config = dict(
    n_kv_head=2,
    head_dim=64,
    activation='swiglu',
    rope_base=45000.0,
    qk_norm=False,
    init='trunc',
    optimizer='adamw',
    grad_clip=1.0,
    batch_tokens=65536,
)
MLP neurons of a small language model. Each row is named by its layer, matrix (gate and up: input weights; down: output weights) and neuron, and shows model dimensions 0-127. Each number is 128 + 32 x the weight over its row's rms, rounded and kept within 0 to 255. A neuron's up and down rows have the sign that makes its largest values positive.
A block is one neuron, or neurons of one layer that tend to fire together. After each block is what it responds to, as a language model described it from the Wikipedia text at the highest values.

L3.gate932 [131 148 167 145 114 131 136 161 148 154 102 144 161 127 177 131 118 174 121 223  62 120 101 124 109 122 151 127 167 151 142 116 125  75 108  97 151  88 130 122 134  85 142  90 157  85  65 142 139 134  82 182 130 134 102 158 174 141 210 109 161 155  80 118 144 146 105 144 156 174  89 145 103 128 142 137 107 178 127  71 126  93 113 178 139 161 113 122 132 157 121 157 149 119 140 146  65 164 123 110 124 130 107 167  88 156 127 157 147 107  84 120 121 180 157 196  80 169  57  79  49 169 146 161 156 151 156 114]
L3.up932 [149 156 105 121  96 154 116 143 153 145 153 166 174 101  71 136 115  99  75 130 154 108 111 130 158 108 145 161  64  68 160 145 146  89 144 159 122  87 105 109 116 156 138  92 103 123 151 132  81 172 137 135  95 137  77 143 130 111  92 120 128 123 140 168 143 144 163 152 115 139  97 132 181 158 147 155 156 110 148 111 142 157 141 181 166 121  60 159 107 114 154 101  95  87 153 138 157 119 123 127 126 175 132 140  79 126 123  96 128  77 183 127 106 107 103 140 123  96 156 126 186  91 108 154 167  80 110 191]
L3.down932 [112 113 161 148 101 140  90 119 120 149 107 144 169 142 123 155 118 172 201 194 127 131 119  95 129 105 136 169 175 151 109 149 186  70 138 108 138 129  86 127  84  64 135 114 166  68  64 162 103 134 127 195  90 155  98 182 194  95 171 111 140 126  33 117 156 167 108 148 157 159 121 134 145 101 139 170  96 184 114  70 110 101 113 153 129 154  84 136 105 139 106 157 161 107 172 104  79 135  97 144 126  99 171 176 139 126 146 113 118  91 125 107 102 177 126 178  34 133  93  90  82 140 129 167 116  99 106 141]
Responds to: Blank or whitespace-only cells between pipe separators in Markdown-style Wikipedia tables, especially the empty colour cell before a party name in election results (| | Labor |).

L3.gate938 [132  64  92 142 165  83 161 145 137 112 116 114 121 127 190 123 154 159 161 149 136 102 142 140 160 174  98 142 112 166 161 170  82 159 150 132 162 112 174  37  78 121 178 134 162 134 180  74 132 107  92 155  97  95 126 161 129 155 176 100 115 132 133 126 131 141 164 153 130 138  78  96 159  67 101 125 105 179 184  98  94 113 154 142 121 104 180 136 140 165 110 163 206 131 141 132 148 137 138 106 107  83 139  99 124 132 113 138  57  96 201  85 126 146 114 155 132  98 119 120 148 128 175 106 137  53 134 105]
L3.up938 [ 75 136 160 124  53 141  88 134 115  95 139 160 100 188 156  98 182 170 142 121 124  85 168  97 101 136 115 111 145 167 135 109 100 166 136 179 168 163 115 114 153  91  69 132 114 119  98 109 128 225  94 142  87 103  98  91  94 141 152 160  78  73 125 153  58 135 123 106  94 127 159 130 160 189 100 110 115 126 127 131 159 146 140 143 135 122 139 102 125  84 133 111 191 188 149  90 172 101  74 150 134 143  75  82  93  97 123 143 181  93  89 159 159 114 132 119  92 148  98 156  94 182 108 125 142  69  91 173]
L3.down938 [128  83 101 138 171  98 178 137 137  92 139  42 114 120 120  93 105 118 127 134 153 216 160 132 152 149 154 196 115 149  92 124 177 143 145  90 148 103 156 170 140 105 155 108 136 116 145  98 128 103 141 170 174 135 109 118 162  90 138 115 147 175 119 113 139 151 118 140 108  75  87 114 162  78 165 184 127 124 135 124 130 100 115 110 134 103 129 163  84 163 175 118  75 104 121 111 144 166 180 124 178  99 135 136 182 113 152  89 110 148 162 116  77  86 107 141 145 129 107 140 127 127 104 163 124 129 134  85]
Responds to: Fires on the comma closing a sentence-opening phrase, e.g. "According to X,", "In 1997,", "After the draft,", "Thus,", before the main clause's subject; weakly on dates and word fragments.

L2.gate39 [136 100 128 130 137 108 133 116 158 116 164 115 109 154  92 149 115 135 133 141 113 163 115 152 147 120 139 113 140 141  72 143 167 114 132 187  65 127 151 138 163 131  72 113  76 179  96 104 107 128 153 113 129 139  99 171 158  78 194 116  81 130  50 153 123 118  74 149 158  81 208 134 170 140 233  92 145 128  83 109 118 132 115 200 109 138 119 204 149  99 133 114 119 109  83  90 116 107 132 146 117 147 158 134 149 153 123 121 109  95 102 198 121 177 177 131 177 192 131 129 150 106 159 159  88 140 116 185]
L2.up39 [184  73 151 166 134 146 155 126  74  98 176 131 158 122 118 141 134 142 159 181 122 113 110 160 150 145 162 153  66 167 138 139 156 143 140 162 156 143 164 111  90 141  63 129 113 120 129  67 100 168 165 110 101  99 127 125 135 175 142 134 163 102 113 124 118 154 152 109 181 125 115 111 141 165 169 111 112 152 175 100  82  65 144 148  64 137  71 152 181 103 103 102 108 116 115 163 144  57 118  95 102 110 166 125 127  47 110 118 117 145 130 109 159  98 128 157 149  91 148 139 195  79 149 124 108  18 147 121]
L2.down39 [100 133 153 174 133  85 167 136 136 183  71 119 109 114 146 143 108  90 120 121 116  97 117 112 137 143  94 149 140 132 164 146 108 128 203 119 128 107 153 135  63  96 133 128 178 117 204 184 141 139 121 132  76 119  93 121 136 130 129 127 112 171 169 163 147 168 141 150 132 156  68  85  93  90  37 106 147  82 121 204 126 149 115  72 151 136 145  98 134 192 137 114 121 123 139 143  80 164  63 145  96  96  95 126 101 125 111 103 115 148 100  46 128  99  89 137  16 132 111 147  79 138 152 134 191 164 171  51]
L2.gate811 [112 120 130 115  81 106 189 128 136 127 130  81 164 147 100 127 125 129 123  46  70 112  78 140 185 149 114 111 114 106 113 157 138 121  97  92 145 175 132 191 131 112 118 105 151 130 139 185 146  94 124 136 152 132  83 156 145 122 110 132  81 126 138 160 130 122 185 179  46 163 109 136 167 160 178 118 168  83 145  93 145 147 114 117 114 101 131 133 146 123  92  94 116  98 124 151 107 160 149 130 162 172 170 158 119 140  90 117 115  96 118 146  81 103  77 142 124 134 151  87  73 184  76 146 133 144 122 126]
L2.up811 [140 163 139 154 105 105 120 130  92 123 102 128 114 103 121  74 140 106 129 165 120  93 122 131 157  97 127 156 118 113 111 180 103 136  85 147 155 108 172 164  81 128 175 141 169 100  40 190 151 179 168 152 161 125 161  91 149 106 130 120 158 137 165 112 127 117 140 135 165 166 139 123 139  90 170 157 126 150 144 127 138 121 128 135 151 181 104 116 191 187 152 130 106 146 141 111 116 153  94 163 135 123  61 126  93 133 153 169 108 162 152 134 121 137 154 126 121 158  75  86 138 138 151 134 119 123 137 177]
L2.down811 [ 87 106 129 136 100  76 193 142 119 149 149 121 197 123 110 119 128 143  64 112  80  84 143 139 119 183 135 161 152  72 155  90 112 159 133 119 134 147 118 151 147 113 130  91 152 120 155 167 116 100 128 119 159 114 137 131  99 129 129 117 102 178 133 169  71 107 167 177  84 131 103 204 147 182 152 110 136 150 152 117 165 140  79 136  93 109 153 141  71 165  94 132 134  95 156 174 145 130 125 144 163 151 152 173 110  77  85 133 124  78 122 170 140 116 108 104 108 159 189  72 101 166 115 151 145 144 100 144]
L2.gate902 [111 139 149 154 114 152  96 122  71  95 135  99 117 117 150 151 122 117 179 151 174 131 168  74 178  99 144 136 125 154  64 154 170  90  73 114 181 108 157  63 146 129 172 109 132 119 106 104 115 141  96 151 159 174  81 183 157 162 203  80 104 145 112 177 143 155 111 194 116 116 121 112 138 123 123 184 123 116 107  83 165 103 147 160 164 102  88 136 103 126 167  85 173 140 136 130 142 152 104  90  74 138 137 140  89 177 114 148 100 134 152 106  83 126 172 135  43 139 136 155 178 115 123  97 117 142 177 197]
L2.up902 [170 135 164 192 103 127  43  83  65 129 145 158 146 113 116 135 142 125 155 134 115 143 114  72 157  99  96 150 154 131  96 180 159 139 131 161 175 174 128 113 150 108 169 113 135 126 124  91 119 110 125  87 178 152 113 121 171 136 161 113 157 147 124 199 173 138  80 156 152  71  84  78 130 112 137 145 118 130 108 107 184 137 132 173 112 105 156 124 139 166 217  97 106 158 118  91 102 135 139 131 116 101 142 124 114 154 130 128 146 163  96  91  73 157 127  82  59 154 108 171 167  84 134  87 139 102 183 165]
L2.down902 [138 127  90  91 137 147 145 128 175 159 126 189 138 131 103  75 123 155  55 152  75 104  82 163 120 151  94 138 147  57 171 108  76 118 170 137 103 101  76 155 111 120 133 137 128 145 173 111 130  99 132  68 110 102 133  61 106  73  63 159 134  93 130 107 120 116 164  66 172 131 151 163  80 157 123  98 112 112 133 168 114 137 108 114 103 176 174 115 121  91  83 157  93 133 102  95 133 123 156 146 220 120  89 138 156  93 128 110 146 120 110 132 167 140 117 140 172 123 128 103 104 164 177 156 126  95 107  75]
L2.gate955 [134 122 147  55  90 145 146 116 147  98 138  79 196 117 129  80 128 131 109 133 127 106 145  73 125 106 129 147 152 119  72 148 153 117 122 125 117  88 125 146  62 137 159 111 143 105  39 188 121 107  67 166 183 152 104 125 142 150  98 137 151 153 113 184 126 116 119 116  95 209  77 101 143 146 155 120 201 152 122  87 169 152 132 118 154 103  59 134 112 152 141 101 123 101 116 124  95 127 102 127 148 127  95 144 142 139 118 154 158  94 124 163 104  62 172 123  55 136 124 132  99 160 130 163 132  83 137 144]
L2.up955 [132 126 117 140 114 137 191 134  47 185  99  90  81 114 108 116  96  72 131 153 140 120 146 130 120 113 122 120 121 110  59 175 153 162  88 115 154 129 140 138 131 121 162 122 122  81 136 194 150  98 119  87 182 141 123 119 101 105 128 139 103 145 182 145 113 126 169 163 195 138 140  28 167 146 132 116 201 143 148 137 134 103  84 175 137 139  93 143 105 114 101  99 125  87 153  76 157 127 116 149 122 125  84 149  95 133 190 103 113 126 169 160 184 109 146 129  64 132 103 111  66 134 105 100  94 105 146 159]
L2.down955 [109  77 102 127 105 110 126 154 159 124 143 197 154 123 154 125 124 130 116 147  99 101 134  74  92 149 115 180 149 114 160 151 194 147 125 106 126 135 112 150  78 139 143 107 186 140  98 107 163 177  81 156 146 106 153  76  86 160  93  91 146 192  94 150  82  80 166 161 118 170 116 110 147  50 125 109 198 126  36 147 143 115 164 114 130  82 112 166 148 148 155 129  86 127 121 135 110 134 135 109 126 147 117  83 116 141 135 120 165 122 128 174 141  68 155 109  89 152 132 139 128 175 111 151 104  28  85 191]
Responds to: Blank cell tokens between pipe separators in Wikipedia tables, especially election results and discography rows like "| Labour hold | | Swing |", also party names.

L4.gate387 [ 99 145  92 107 113 123  81 142 114 131 114 198 143 126 163 109 147  97  89 197 102  89  78  87 154  77 150 104  85 100 116 129 106  83  93 156 118 132 106 184 117 110 171  71 157 126 101 140 135 111 129 103  94  84 153 106 122  64 162 132 107 177 121 107 151 111 119 123  90 125 105 104 162 146 147 129 137 196 167 127 156 115 118 166  95 114 104 133 153 167  98 106 135  93 126 131 156 115 159 114 149 103 100 177 122 106 145  83 151 122 139 163  93 135 153 106 100 115 132 102 122 212  88 135 134 158 117 179]
L4.up387 [171  80 136 104 129 137 116 142  90 124 134 161 132 147 101 128 194 169  95 155 148 108 132  62 141  96 172 110 125  86 195 163 126 174 142 163 111 119 146  87 161  62 116 116 134 106 153 139  86 148 171 174  79 182 105 181 149 133  91 149  97  74 163 109 156 119 129 178 130 128 104  55 204  74 179 130  99 120 169 139 135 133 139 150 104  40 147 167 117 120 118 121 118  72 158 165 133 122  91  84 104 195 152 150 130 152 124  69 140 128 115 133  63 142 153 162 146 161 112 112 161 147 112 140 164 123  94 132]
L4.down387 [112 148 133 130  66 128 100 138 138 113 117 154 119 113 204 130 137  92 130 134 135 159  60 111 142 137  70  74 118  86 152 182 159 113 146 109 101 131 113 176  91 128 153 122 131 129 125 127 108 133 124 176 103 118  88 151 141 102 127 142 149 228 146 154 126 114 197 112 179 141 103  99 137  55 159 159 115 159  61 158 153 147 125 193 122  89 141 118 169  95 174 161  79 131 114 168 112 184 138  76 201 144 143 133 182 100 134  73 185 133 117 139 162 112 113 134 109  76  98 122 136 176 148 106 142 120  98 114]
L4.gate555 [165 152 167 112  69 113 145 117  89 101 105 173  91 135 160 144 113  96 107 113 171 115 125  71 120 120 149  28 104 136 118 166 112 131 107  88 129 140 117 152 137 156 137 134 101 149 121 128 114 110 138 158  80 137  74 116  39 157 116 107 132 129 144 122 150 120 129 150 126 167  62 160 134  81 149 150  83 138 139 116 148 168 101  99 122 135  91 201  94  81 149  90 147 158 141 137 147 180 102 148 120 175 163 148 153 127 100 103 155 118 148 151 162 122 154 121 123 102 174  94 111 100 116 111 112 107 134 134]
L4.up555 [172 157 147 165 132 111 116 146 130 155 157 140 157  74 137 191 130 151 142 168 174 110 106 144  99 141 141 160 120 171 147  92  80 130  73 115 173 141 134 201 145 132 132 222 116 169 117 149 127 123 173 130  78 137  93 164 191  72 132 142 114 158 127 137 144 151 109 149 155 178 140 178 155 110 128 187 129 118 127 159 102 159  87 166 117 141  62 154 191 106 108 122 201 168 119 114  86 139 113 105 107  83 148 111 171 108 126 152 148 179  94 116  36  74 114 199 101 176 173 121 107 168 168 194 146 152 179 107]
L4.down555 [125 199 168 104 113 123 101  44 130 143 131 155 102 113 159  83 136  59  98 124 111 116  94 123 168 150 102 184  90 128 114 121 162 133 132 182  77  94  91 127 162 101  95 100  91 148 113 153 171 158 110  92 171 146 106 131 116 117 123 163 145  96 109 176 153 156 158 165 130  96 167  99  94  65 146 104 184  82 142 108  66 114 106  74 142 152 174 166  89 117  97 113 132  72 119 116  65 114  88 108 166 153 149 143 116 151 175 146  73 142 126  71 144 149  97 139 141 117  94 143 129 147  91 115  74 165 139 154]
L4.gate741 [127 119 114 107  77 116 139 171 170  98  37 154 182 104 156 116 126 196 103 145  97 132 120 170 105  94 147 176 118 170 171 135 121  72  57 154 146 122 121 157 134 114 122 128 149 161 133 142 144  84 143  91  93 102  57 118 173  97 127 105 108 105 132  90 115 129  91 176 119 159 202  92 169 158  86 134 127 149 129 159 124 139 135 112 146 118 200 118 119  80  65 154 148 119 110  86 124 156 105 156 119 113 160 134  57 168 179 128 148 105  77 162 160 100  98 126 142 101 123  66 123 205 159 128 151 145 127 156]
L4.up741 [167 161 172 221 196 108 129 192  84 124 105 116 138  97  83 181 123 169 131 162  83 145 164  68 131 143 125 145 191 160  99 130 163 126 136 129 138 119 140 151  94  87 161 163 151 187  98 114 115 123 165  97 154 118 106 153 159  93 147 123 137 131 140  86 127 173 178  91 133 105 145  57 162 126 149 102 147  97 108 141  57 118 128 118  66 194 104 156  97 180 135 182 105  98 125  89 152 145 129 148 113 171 126 111 121 106 125 183 107 179 116 153 113 124 113 103 137 136 152 129 146 182 185  93 145 128 148 147]
L4.down741 [ 45 108 119  84 132 134 117  97 154 117 151 136 147 123 141 108 205  69 188 120 125 170 168 119  58 203 117 106  99 117  86 132 122 144 135 155 115 130 163 115 147 169 161 119 132  76 131 104 121 129  61 119 164  61 203 126 109 122  57  76 110 154  93 142 189  72 159 171 117  66 114 125 153 155 194 110 115 148 157 120 143 144 156 118 133 120 131 148 144 138 141 145 135 163 189 160 140  69 187 158 153 131 114 139 131  89 120 115 115 108 140 146 148 152 163 125 202 181 142  72 108 137  73 157 106 113 168 124]
L4.gate862 [ 73 133  97 129 137 128 171 169 141 197  65 142 148 154 136 110 134  97  97 171 114 167 153 117 113 143  85 123 154  95 145 171  60 129 134 136 113  89  83 141 148 143 102  90 179 149  83 187  62 163 155 155  90 122  87 161 107 136 123 117  95 174 139 174 163 110 145 109 133 207 157 121 136 109 151 125  77 148 116 116 191 180 116 156  78  88 128 152 178 157 138 127  47 172 127 160 180 147 136 138 116 156  98 150 142 128 130 153 123  80 107 158 148 112 142 121 121  96 110 100 127 115 111 133 111 112 117 201]
L4.up862 [ 97  91 118  83  88 178 125 116 123 136 136 143 148 145 120 184 115 164 154 175 142 196 145 168 118  57 151 122 101  82 156 140 147 123 135 141 145 108 101 168 153  88 151  78 118  81 131 169 148 147 122 141  70  66 125  82  87 113 149 108 124 177 133 137 108 160  80 135 118 147  99 134 138 119 170 171 105 110 106 124 109  50  69 196  69 139 136 145 195 150 193 181 144 111 124 184 176 182 121 107 130  53 114 129 102 147 130  99 140 200 108  91 120 120 105 129  63 168 101  92 105 151 121 130 128 154 133  89]
L4.down862 [166 108 142 109 156  87  96 133 123 139 186 122 143 169 108  72  96 104 142  94 153 156  21 119 178 146 147 130 104 119 137 109 116 145 148 146 112 133  79 161 142 119 171 113 134 166 159 119  92 132 129 154 126 134  54  76 177 144  94 109 126 164 123 160 125 133 120 141  79 141 172  89 153 120 134 128 108 155 108  64  92  83  63 101  90 171 153 139 124 108 127 148  66 144 158 126 108 167 153 150 170 106 132 130 142 143 146 103 108 107 145 138 126  90 108 139 128 129 140 134 117 112 153 143 133 166  79 126]
Responds to: Blank cell content between pipe separators in wiki tables, e.g. the empty colour-swatch cell before "Labour hold" in election results, chart rows, discographies.

L2.gate330 [133 193 117 135 126 159 102  32  89  85  57 122  90 109 142 117 118  91 137 146 141  79  75 170 117  73 174 110 125 164  64  99 140 104 101  47 126 126 144 185 163 123  83  81  77 107 107 132 179 168 120 183 147  71 144 111 118 138  91 128 153 145  81 110 167 110 170 168 142 127 118 156 151 100 112 133 159 157 109 111 148 130  89 128 143 120 140 175 119 170 147  90 128 108 127 156 129 170  97 149  76 116  58  97 115 186 171 134 105 151 121 176 137 132 174 174  76 193 139 112 101 128 135 164 100 135 159 140]
L2.up330 [112  77 114 182 113 117  79 144 132 110 134 166 132 152  88  75 109 158 153 177 128 110 147 152 123 130 153 167 108 131 154 122 130 143 128 148 184 140 156 153 168 153 176 196 145 126 114 148  91 136 176 135 142 103 116 159 113  99  94 132  75 151 177 133  86 125 151 132 109 180 188 155 145 177 129 178 129  93 100 197 197 120 160 152  97 108 174 161 185 105 161  74 126 189 149  58 130 108  85 141 134 136 147 112 118  99 150  78 152 113 116 171  81 146 132 126 116 163 113  81 138 101 143 124  72 119 139 144]
L2.down330 [141  41 122 162 136 101 151 181 159 131 171 161 150 177 141  71  90 176 188 141 143 105 172 112 118 124 125 147 117 138 202 188 132 151  97 154 132 167 145 107  97 108 155 170 157 125 162 121  87 119 138 116 143 173  67 177 123 151 129 136 119 125 147 181  80 191  90  79 128 146 168 129 125 123 127 159 103  96  96 148 157 139 157 101 106 132 150 223 171  89 110  96 123  86  98 104  79  99 114 167 146 112 148 152 113 119  96  90 131 117 150  81 135 122  83  78 103 118  73 165  81 141 151 153 135 118  96 120]
L2.gate383 [174 133  74 146 139 136 136 125  82  94 120 127 166 156 108  38 122 164 147 127 145 111  96 156 166 130 158 143 103  86 116 120 112 136 124 140 121 106 116  95 175 116  93 150 114 129 134 122  97 136 143 143  50 161 102 131 157 100 146 132 146 160 116  95 111 151 168 162 144 122 107 162 167 131 106 153 126 146 167 104 171  94 138 104 161 135  92 175 190 153 181  77 104 125 105 135 158  98 130  95  65 144 101 159  65 161  90 209  48 138 104 177 122 117 117 148 104 148 120 116 101 140 159 125  80  95 117 113]
L2.up383 [147 176 169 183 165 127 133 141 113 166 131 130  93 168 115 109 148 169  87 100  49  56 152 137 174 126  99  96 128 170 157 166 120 116  69 140  85  78 187 146 126 122 137 149 140 148 128 113 132 132  98  94 127 178 183 129 122 164 116 132  98  98 138 143 104 119 132 177 173 190 147 152 176  80 107 161  78 155 170  88 112 145  94 149  95 140  97 140 126 103 143 223 162  77  99  83 152 164 113 135 143 103 176 140 169 143 137 169 156 137 192 118  69 117 150  89 132 135  92 104 111 131 153 125 195 142 129 120]
L2.down383 [154 111 113 132 139 149 161 125  75 127 115 132 108 150 127  94 112  89 110 101  92  47 109 173 169 115 109 129 122 131 137 165 169 114 105 100  81 120 130 157 149  96  32 161 138 130 118  59 107 183 115 120 119 163 157 129 142 105 133 118 147 172 134  98 136  72  87 167 139 111 114 144 133 139 174  88 100 134 155 146 132 106 156  95  61 124 140 152 151  94 151 141 195 136  88 111 189 181 134 130  97  98 153 109 128 140 121 176 161 106 133 151  75 103 143 108  94 120 115 135  64 123 131 120 182 119  54 117]
L2.gate652 [169 136  69 142 121 143 117 136 125 116 118 130 132 173  80 147 144 129 161 131 101 164 125 196 145 203 110 155 129 143 166 146 154  84 116 137 125 132 100 113 104 107 106 131 136 126  87 110 122 116 128 114  80 147 162 117 140 168 118 137 129 161 130 120 125 135 205 173 143 144 126 125 115 119 176 105 165 105 103  47 113 117 127  51 148 148 106 143 147 100 117 169 146 102  98 112 156  86  81 144  89 111 147  90 102 169  87  77  72 130  84 107 132 116 125 160 143 121  78 119 119 129 143 211 157 144 142  98]
L2.up652 [148 178  97 112 153 131 122 181  92 166  79 143 129 114 164  65 109 139  96 106 133  66  93  99 106 124 162 113 122 137 156 149  91  91 104 103 166 126 158 111  98 136 122 209 128 108 136 129 154 119  97 109 141  89 104 158 118 129  89 138 116  95 120 163  95 114 169 160 100 192  79 212 136 154  82 139 105 133 201 144 163 124 105 141 137 114  52 106 129 125  94  69 101 147  86  83 195 172  75  97  98 129 125 123 111  67 146  68 177 128 153 139  97 136 119 126  67 102 157 115 118 168 128 140 108 126 114 155]
L2.down652 [178 116  93 151 121 165 138 133  91 157 106 130 167 128  97 139 113 113 136 133 114 156 127 163 128 243 120 136 133 129 179 137 117 108 128 151 183 128 108  97 118 112 129 154 113 145 114 146 140 123 121  77 100 132 149 149 142 101  34 153 102 159 104  92 125  70 186 182 124 157  88 173 129 146 141 104 148 145 124  99  86 101  83  44 167 127 120 137 154 131  97 109 104 103  90 119 184 126  89 122  79 120 201  62 135  71 126  61 117 158  89 133 122  90 112 125  95  87 126 106 140 139 132 166 159 151 106 108]
L2.gate877 [158 147 139 168 138 107 131 108 116 149 100  81 121 111 132 140 116 150 130 144 154 113 111 173 109 124 119 136  78 121 160 150  68 135 111 135 137  95 183  93 128 120 188  85 145 145 117  87 118 129 163  95 103 128 151 129 148 144 180  92  95 139 113 135 137 119 181 118 122 215 133 132 149  94 171 188 124 129 174 100 159 161 108 135 117 119  75 156 181 165 131 131 169 120 114 137 127 144  88 139 132 106  91 154  61 113  73  83  65 111 161 160 145 161 148 149 145 142 106  68 139 165 150 153 104 141 184 169]
L2.up877 [140 171 152  91 113 156 138 170  84 115 140 123 128 138 184  97 133 163 109 139 102 121 131 140 187 118 131 152 112  98 163  65 114 116  90  92 168 105 150 153 208  83 145 138 215  88  91 134 102 110  96 169 134 122 115  82 106 154  95 154 153 159  98 199 122 161 187 164 160 104  35 156 182 109  63  98  77 234 112 170  94 126 124 146  99 111 119 121  83  89 133 105  52 144 146  88 141 125 129 165 156 103 144 182 121 147 129  94  85 129 103 146 156 105 164 134  98 139 109 120 126 154 102 183 133 131  91 115]
L2.down877 [115 187 165 123 189 203 130 140 137 149 119 181 140 156 188 120 154 166 118 135 120 147 158 124 172 142  97 143 167 151  95  71 132 125  95  92 120 128 162 106 190 128 146 127 200 137  88 119 101 149  90 161 100 156 110 142 110 143  67 180 150 122  88 178 128 115 173 203 126 126  88 170 199 134 135  96 101 184 111 135 130 125 141 111 109 125 100 134 122 169 133 151  57 147 113 135 156 145 139 165 117  95 152 154 117 175 180 120  93 150  74 164 134 121 120 172 153 127 121 178 133 140 125 216 126 132 136 146]
Responds to: Hyphens opening the dashes in markdown table separator rows (|---|), plus hyphens after prefixes such as co-writer, co-founder, vice-regal.

L4.gate389 [117  70 124 123  90 171 116 121 110  69 108 198 140 125 145 109 139 155  93 161 198 162 108 133  77 135 154 133 134 158  81 144 110  95 125 215 187  71 178 131 141 144 183 125  87 110 122 108 157 102 138 148  89 120 150 143 193 138 179 175  92 200 122 117  84  87 131 127  79 123 164 142 117 136  93 168 144 136 149 112 137 173 124 110 108 111 176 154 179  63  66 170 129  93 118 103  99  56 148 115 105 170 141 109 121 165 105 156  84 112 167 175 144 166 164  93 153 137 127 120  85 174 139 105 135 107 103 116]
L4.up389 [136  76 157 128  77 114 163  92 139  51 104 104  92 156 182 144 121 144 150 169 159  97 170 103 134 140  95 141 140 110 122 119 179 134 117 112 138  81 187 121 114 172 111 186  76 145 121 112 147 120 104 119 172 146 167 158 157 122 146 152 171 102 127 119 132 185  58  60 148 143 137 138  99  76 119  83 141 161 128 132 144 145  80 112 122 182 151 131  54 131 142 123 128  93 185 136  68 106  88 141 106  81 170 181 116  88 121 137 135 133 137 103 118 161 151 176 121 126 152 150 163 163 112 150  88 104 183 115]
L4.down389 [102 154 157 151 159 159 127 127 107 114 166  24 133 137 114 147  75 151 152 121 124 153 230  60 147 116 167 155 111 145 110 132  83 140  81 144  91 130 121 119  97 123 165  92 150  95 178 129 118 132 132 115 156 119  81  83 145 140 190 131 122  99 113 164 110 124 145 114 131  91 131 106 124 157 183 161 138 152 156  92 134  91 163 111 148 101 118 138  96 112 156  94 144  93 114 143 109 132 132 115 221  76 149 170 150 121 162 127 101  87 147 184  63 150  78 160 112 105 127  81 139 149 123 113 109 132 140  68]
L4.gate703 [121 129 136 104  93 103  35 160  88 165 106 144 130 124 112 181 130 148 113 157 154 120 172 111 113  69 133 146 155 145 107 190  77 100 110 132 128  62 147 100  96 135 124 132 123 113 123 105  91  90 167 101 162 134 158 124 176 129 141  93  53 164 102 169 109 131 125 121 198 125 135 159 177  88  99 153 144  70 101 115 149 123 161 102 120 128 103 168 103 126 171 108 185 117 131 123  96 114 111 128  90 130 147  91  91 106  58 142  93  61 103 124 100 130 150 142 133 128 129 137 115 152 145 141 111 143 151 182]
L4.up703 [ 81  81 150 237 117  99 122 112  96 203 104  99 154 203 146  91 120  71 127 105 134  71 125 124 121 136 175 105 127 106 120 123 101 118  72 172 107 100 166 133 117 111  68 101 141 121 115 136 142 140 117 152 149  86 125 149 162 179 176 143 102 119  84  99 105 182 162 123 114 114 203 168 134 122  88  84  71 174  98 122  86 193  99 159  60 120 183 112 140 168 189 190 119  53 148 107 117 170 167 146 108 130 115 152  89 152 156 128  87 155 189  77 109  95 114  39 147  99 107 160 127 145 135 127  86 137 159 136]
L4.down703 [112 108 114  89 121 170 177  76 134  99 143 183 126 122 114 146 170 151 121  64 133 110 160 115  96 121  95 100  99 123 169 145 187 158 148 147 117 183  93 140 119 127  97 127 121 107 123 103 149 100  87 106  93 126 137 139 156 110 164 155 138 118 127 138 190  85 134 131 100 143  67 150 174 156 109 158 128 158 139 147 126 101 153  86 139 161 105 124 147  78  88  81 171 140 188 144  94  12  61 136 145  98 124 153 146 157 109  68 130  60 149 184  77 100  76 144 151 197 144 118 160 107 117  98 117 113  94 110]
L4.gate938 [ 83  17  88 127  69 169 119 160 171 144 165  83 114  65 174 129 142 154  79 183 129  95 104  82 118  81 177 140 187 132 128  76  86  90  96 178 128  69 151  75 164 109 104 116 146 150 138 147 120  80  91 107 100 113 127 128 101 121 138 146  80 167 162 113  99 134  87 133  82 130 146 134 140 149  91 132 127 120 196 109 165 154  92 114 171 136 113  59  84 115 118 113  99 115 226 184 110 114  92 122 167 177 112 163  94 109  90 109  99 177  85  85 105 113 126 106 139 153 135 130  97 152 162 165  95 126 141 144]
L4.up938 [209 116 111 154 169 132  71 121 111 190 125 151 110 138 114 104 141 153 106  86 163 108 126 145 171 140 111 175 131 140  79 136 152 131  91  73 120 100 165 168 151 165 145 100 168 145  88  91 139 130 181 177  54 125 164 143 159 159  93 107 102 105  94 150 135 114 126  83 165 170  92  94 145  90 135 162 137 136 186 113 110 106 142  70  95 139 216 161 138  82 152 121 151 120 131 118 119  98  81 190 141  86 144 154 142 109 123  96  95 109 163 153 109 157 192 176 140 192 162 127 167 159 175  18 132  85 116  70]
L4.down938 [143 158 145 151 121 176 148 161 108  94 112  67 152 155  97 128 132 109 155 103 152 172  83 108 145 131 127 174 153 137 125 124 142  87 117 142 162 145 148 104 103 131 170 122 160  97 140 152  63 174 144  99 147 168 111  85 149  82 142 150  89  82 115 106 137 142 143  84 145 119 155 161 164 119 114 163 134 132 128  78 123 120 159 163 107 149 169 183 108 139 111  39 154 117 116  76  72  90 139  82 155 130 126 154 135 125 150 141  74 127 152 100  27 148  97 176 105 120 103 210 162 140  89 142  66 140 136  79]
L4.gate954 [155 130 160 120 132  52 120 140 100 154 120 179 113 215  92 124 122 122 150 127 107 141  61 113 168 125 134 135  92 144 132 126  86 119 119 105  88  67 139 133 117 157 104  64  77 127  76 132 104 138 156 142 100 108 132 122 175 110 188 101 102  95 113  98 128 132 112 108 122 171 150  87 134 132 144 122 114 159 139 119 164 120 122 134  75  99 137 144 175 156 183 150 141 136 114 177  92 106 139 145 164 212 126 129 134 122 157 125 166 115  94 125 152 204 113 116 101 139  88 100 144 132 135  91  96 142  63 154]
L4.up954 [131 145 126 112 125 175 128 130 165 101  93 137 145 135  99 125 133 142 101 101  98 151 120  62 144 158 104 132 146 121 110 122 124  86 142 133 129 138 160 113 140 126 144 109 113 151 177  92  90 163 132 111 124 157 154 199 138 104 180  64  66 161 152 174  87 160 123  69 176 170 169 158  91 171  82 198  85 116 145 107  91 125 135 133  88 135 144 180 141  97 147 123 147 122  88 128 150 148  79 143  61 173 150 172 207 123  97 179 137 123 136 114 108 154 173 169 140 127 156 107 181 224 120  89 109 119 104 155]
L4.down954 [147 116  78 117 131 147 175 127 135 124 124 113  89 118 159  79 129 127 121 179 125 111 162 137 124 151 101 110 110  69 149  75 162 234 163 145 149 100 139 134 163 139 129 134 156  85 204 146  93 134  45 145  86 114 107  88 111 156 108 136  83 161  81 109 139 165 123 137 123  97  97 165 145 128  87  97 140 116 143 220 107  80 174 122 118 170 134 138  88  95 123 121 161 116 147 122 120 142  63 167 145 114 152 126 125 120 113 173 150 124  93 101  99 108 144 101 176 146 122 156 100 152  91 129 122 115 156  84]
Responds to: Connectives opening a new clause or list item, mostly after a comma, in narrative biography and history: and, while, after, meanwhile.